{"hidden_act": "squared_relu", "norm": "rmsnorm", "attn_scale": 0.0888}
MLP neurons of a small language model. Each row is named by its layer, matrix (up: input weights) and neuron, and shows model dimensions 0-127. Each number is 500 + 40 x the weight over its row's rms, rounded and kept within 0 to 999. Numbers have three digits each.
A block is one neuron, or neurons of one layer that tend to fire together. After each block is what it responds to, as a language model described it from the Wikipedia text at the highest values.

L4.up48:535486453438459477616489543513472517515551466504516447526463473478458578497501460519442538465585503509510474523504466515474485499509518546482498430514486528507486522458445507447504586455464412523508540479569443522441528506493477485444497603473518486545500504525527524491538591490480533542497471528597445478511504499537517450460462508565523482570516525435505526558457471490491529460450
Mid-compound hyphens and suffixes

L5.up25:517518400470492503550455554531466508464535498461472576561517463466497520466485470478490530512472555517498508467492485479489513469493495548544527545552436506589479513470464529464489498539509466609467576487454432591511489526508527508455542534515524441551484473547551493515457549471481603438502463531536508466573441449468541556527524501508533467474492555487599502482490459522505503511443
L5.up135:506519473491556588534437407543458455478503505460443516440508470470482526469470494514488460529429480495523514533503528511516524470455528476548505561459566442499516472499603475432462575496471476582441549602499428529523465465447506519466484542512535457488478470591484522469508446538524466467492532569493534429538462509457493529477543465528556441498504495473527509540487461417472479478398
L5.up205:566452507516526501539478492466479518449532517474507442531483531465488530423510519528439446532503404522500481463441499543484457482573533540486431503430490499444511543529525539559555579457496509565455488437430484514511521462473493488497542509562569555573538607620498459416464498487467483505552469457482471464472496477446541505480501477525504442471537516537535568470432530492448555476466
L5.up237:480440566476549460488412552539524513497482515454502472508463538452530494531501480520500570503485520562558517561407446503524483386490488462492446505459417504515489483504578540449453490502523494530403505487509467475595446488495449485510503529497552512523519542543538390490461495493484472384411519476516549513506446493491529464487529457448497411506512474512515491510429492534481581489500
Coordinates and place-name endings

L3.up184:461546535492510444581513570530524511514519398412519568540450456495404476462526524486496462509529485511531487511558499601559538468496506550458515522458439532461457502562515451495462488492431541538442566512576473476521489463498478483509464538496504465484510498483462490488524449483496506526528479553498468576415505482500505520484449481483536469517539456506523519517553576457505508441546
L3.up255:429534448512554599571518555554532531471474495535475501505476464457497521494577495533477541554533507532495552512548468474490529518499526494499466442414460588479501498519528501520532512446483526530504526485456532477481564440481446567497580535528495501492464488502501443537403443540434493522483521526487517502530546433436494475500560521575488531503590510467499424440482534581480497509491
L3.up324:434472474479465562544469485527486453462497462545528506564414490440434520487526487484575541521459490527524523527531458501517548468477586563561424449428472466444511458494532498520480459517509490518535545523542531522552450475542451497475544491471529455455454484508475477458524445557513473508478467528505463461547503444580456489483541462501471534508472490544570512508521570473531477477485
L3.up446:530513525468435458539568514521459416504484429562448433559516553529453476501524523477602506541492527543483530549482454501490557480522536590489472539551451440472463557522497484566550460568537440596504477487544480565515463463559536526479516518525506527443521525536571452491456476492503501470486509583496516554502490534543481557424468420466545500506483472512458429463477472506495543448476
Mid-word fragments after splits

L5.up104:546515471576451527541496515592519550534451475516457490531484522524455577609445528484515484488495522474518590538549520500532525529525508525519515490454574509489499518517502412501579483484439459517545475514496480558517477509533430513548593510484461524523381463452504502548551536508482514471422454524513486494428493523547507508530551469540479458510507475531468524504478533462528531557445
L5.up165:497532512442438466471498453557491514531520520579502411491542540520549496583552503507477507442462515455467559531482566440460468529538502566506529456446594563553467483498531466458525519447536459510400441585439518474557505542541534467576499495472540534495525428534511499465527476546554514494474501559533524408521518490470501495554495519486525497513565445509554488510476510500446534489457
L5.up233:528589462456486507487494428501530505537430446483535478511467524498442489544443491468576458469429514433451603523436449512525429483486505457439483522500506568487467517516544511444515476451451539454543580542515496478505517530438491500602465505511456477466458490488490463545468509514518505575408502602500506484475501493557504527507515509499501440479451522502451540448501536546505503467549
L5.up402:620482497537500533516506492597496448491543490524455371481467495461520559524493546540567495513530465455480497533451498551527456479503563583569499547483481541478425498519523458503503483485484472519470535507496502519519488477427479448512546474486486522540432401495527507558516525485487525521464483499480531480463522536545444499553492482492499429530459462493414529484494550440423562548486
Compound-joining hyphens

L4.up290:503428504514496534505457521453570501561535509556546493504480476381501487473444472407485460477512452508491549491480491505522498532426489543472489514457487539542579533504560452511506476531471467492459510491501538596519500470489531461513529544608476492511566551543495455500470518451534539509446406494430526562467460424476551575565421511452482458488539525515483494478515512473503553532495
Relational prepositions after nouns

L5.up40:409490582516515447476493537499535480576488493475529525610483470554468510504402525520450532513509486410516410463568453501519523507491595532464500461496499500481516485549562498491526590527497509530427507520557502505545480462474582540508606500541545511494533518562450552556455459476539493505525541506506518507517487494431526452444519464492482547487501496497559507526517496524523536447443
L5.up54:541550536460460430545508522503473480540525451501481444495492534513450552495575561487523560546514524486443441485506459474538508530405534479484512460472506529510491449427476485567493508526578535485471522608511502492584505502465559498492536458533535490524485536547483494560463539498399537488483580521534563475541457459473485476440484507461468494518492474454486547488573542450513506466472
L5.up81:431465487551551512503505467560511491533519441551527508477489521478472462462463500466480482525509523438463521532462412481497505530463485500453481528492575391586490502465457528519545484463528458494489529528443422506509500496451501456487583421514481503542528478463502498502444574509557541464480528492508483452493483488440487520464509409505467462475511432519540522480542439529416519495508
L5.up400:411484483479516379540467524417512524469428513509497502567459488525488591526489546534439523457480499461546516441474431502566469451433582526493495480481473449558478497429487500521560527435527441521480495503632554530581485428535552552505523513423516485496480535489439498473545498416534484492432502470534462487495507566433474509488484427518472567502507519408473508560473505514480538461477
Foreign surname endings

L5.up183:484522435527527511513489459435380502454433451508454504485518482495448587472519526516449512426461509481517458427480510490542464482489603495528449532507454514516496483417550439518494504427528472535566499596506550500558537448512471496540520547470521549574578536458418418540486538516525442485497496454486581441471507463516521458507498425517489549503472507482488519514503527522502512471514
L5.up323:466532478498584537478517521582446514496512505457498533556495541542485503523536450499488531481472520520455422446480514547486506433488533512594504415460484441506524488434631525473524525553517528566506525502474455541560481510477506480454530498392560454453532547565485505445531477543534516448476415523561549496498609478559414481560539520483472479561469475515518552518445510503437471505491
L5.up325:541513496488567487493439484511563495504566554486428496436479540443548560502511551514489496490464481527512488436573559546538435442567524607536525444525530522430536499499523472504472547512558563523456524503489460509527449534534528478531499557465561560493535443522443448436530531461558561510459522425522541447495490512481451473515540521456466545488430456465541464541428520477478527510419
L5.up343:508510502530476495487565446477433488461460512503493543524523491480518539482452526484474520557473437448535442492462473521563448485415547557593485524507527503541544490502580450493444511492533559507485484537489524557536444485531526503486499530520555464483539503492467500518566499445521518463491478499575522505461560498566546527523506495563567477544458495472501567528494468470493473476488
Place-name beginnings

L4.up211:571485467478512431539522537469514458445536487447489476521488430487555438431515453466553478525586461509479527484536508459447490472510513452475472481459523532510463533525508470452535477471504447476541542528492544458430537487474469417505498462477511485461481517547415397508549503501515490513516500479504550558511514468457505496548531481468533521478475443507535486535528467481424497498459
Mid-word syllable fragments

L3.up135:505474557572516465525483481505491470514464521466497455552497423510514564542465458456456533492524483552494505552496525465564423510575451581481528426589489534461489491542513522507531486470560443564435525548535480528461450455536511516537608524483485486485462478565527393432514475481574519546502548493506510462535446518488433489430530518513516444505487502542518450477451495517520496512555
L3.up158:474562440467491536515495506569516533501529473552463541446458509508443510569542489442503369464492494469529649494505471485496536610459498464493455505457549445512477510453475522496469451539475499509487527509533502484432439481505463555506490506532471471459487480465427513491559495476483542487503494432506528528520530489459527478557453617436502543519410466527451483476491441514427515495525
L3.up492:506525462491505523506444519489529497635490524531488461540581493536511503601503429476556612451460453470495507494529379466468531488559460538508506482561512530517544483477519473454579510480454498489462532554464482520456501567624494509572536501497572489496423499497540453533449516520516517552490488505510456483499509492498542453437427448476509467489537521506428540481410440480495482576529
L3.up511:506448445500502444584467513530504467530508443484461492519579507534471526499515467447509495425511472444474560457476509496509463482521554532493498478549587530456484600497463466565478489517543515502421503502494476485526467556585518516494506532489541499520470510465558472506559441463509430455473475398468540412481503509504500535488455522479467490562493420529462533485469520527512506529457
Compound-joining hyphens

L3.up275:467520522511515476558491502517533541511528469460512513463506495433408524500558503438473513479498541472499497482534637520459524552458508481501529544483499456426522503576439453485585549531536453481504553515482488478459491474603521515526523491490482460496524525485482508533435423521470516499552447476510566484455483515459492508452522502599514460441487563527514499473457564464515436540477
L3.up284:441440510492593537480483494493511421532459453504481530585508446474459476484491509526562536544441506448485491488477522499480431467556529551524526496520457479557444526532516508548453457478512489486462444428546458536490525455563528547512431473494459484477485491550459525481476516460495477492464535536468491518405481507542492512514472542481516537523478526489587472445542540458440460525512
L3.up373:398558512518554485454469531505572518507505432497484520475472547522440503533473505501527486471501465495508554449432544509550507493502530495527543386507504429528513433401460494555450555522492449509489505491508521516519495455510477542542436535448515434502508542539509464438563461480418587478518532427496530557541473554439525559469514454518477580521507506453526459533527438489451483504489
L3.up468:501524481527497411518561570456538521551471478569479542536479575516428480506447460505535510483550475489503510438517409497556524447416589512522496535526489526531481456451408527521474511481488541472492519431506530536534426419578474542455516460457511500463535428531493553512459504512465470534551536548462536553513526529475613495502513448455522604505453417467570560509514461510594490484465
Degree-adverb word completions

L3.up68:523536497504511451471485502498520470578500352526452455472557505504520503591494481411458456536453497482525555476415410490556507435499434489446514547523492498493418533421501471453482547429567502575515442507465504519505540451512509576516511597499447539554499477526471462489509454465544457437537549516462518497445465497591565473501504467489539443513398486477498534523494501452516502504502
L3.up172:496495557538508503483541502547594470458473472526548430512531489527532518536571508452536514500449592462527552469474513525407466509525495486533505531533455556503450521492456426469505498567523497578503547443502506473476458502512523523509445525495532483501417533506630477567497559491469552414534465495440515523489484523542536457434439538470516540501489501476516586488596531556510507507461
L3.up178:493541500488469471510504429504489454549569497500533526465504489485525509456483535503556499532558511504460516541521569484515496487454500531439524470558505565431548543521523521526524513502513502522485467412570505530532618531481517458541521509480528438536483528531525512533469505479506568526521434468523421539428462490552612478504485379444516536497499476547483530503443391533519437477505
L3.up506:492546477462447441451538529526546443556540485512475494459421487455525420555437536428498486522506521485463601529521451493576405493562498530511410520504517505538447545425512449513563528511545445556501526503604568496462506440509566501570506558475477455498478501506451560525531539479452510495519491471480568467554503507471516470543510540447561525456471508529489515454501460509472485422490
Connector before proper names

L3.up221:522506482522461493449472493500572440529521545564456573509531489501503547415496523518453463527480488490382497527510527544547423553501482537464463484526495498483480562501509487458471480456549466572518415533455505506474468456537494487526510456407503421515501489498469483489496509558491506529412514487460571490449479521463471544468456495476445456443481484492498454536510498408444523573539
L3.up238:509514509510562534534436501461560469530492487470512481490513527524524461516448564450427495505509470490439500497452527477498525463508518501426501450549556402477493488454508500508488425410556517490459527516480441502544454534431412567490481514504497470449534549523464470512519472449461513500463524469467512505520498489499570465487456564429465504481494460595438456539535512500478467529568
L3.up307:493522556544467521492514455511545444543451458492423488591501515507495579499518537496412503473516496442573484497475495468546482514433457452545481454476443522470563582538498499534524483498537485562422503461521453442478494501532481468424529465483521459537499490583433439481477499510529506529549505539498437454544530517532498510449543493525563466492502515473480439459571497470550497547494
L3.up467:495431456438497551519526485520485434406567493484476555556515509531465540506464492524437470545522548508532587521490523456461461504551453549561504534480573537506493467504541456548531435439498504498456530477588538394574546513528472532444428530569589517496526472536517426540531524535514496591476545573468519529473509445484560498445493519508486487445536486443508449430433456494513528508500
Mid-word subword fragments

L4.up118:544564573441453556488508478549535491497454498589519459506386449437540501568498526473490598507431524480433516548548448547462483442510470510562444525470451460450511543471516447583487544558452470485505463486490483527503474458600538506571528473493447488527540512442489449505571466504480529498444492514563547526519557453499463545523418555487551554486557510456501476455445512481406542485537
Mid-word fragments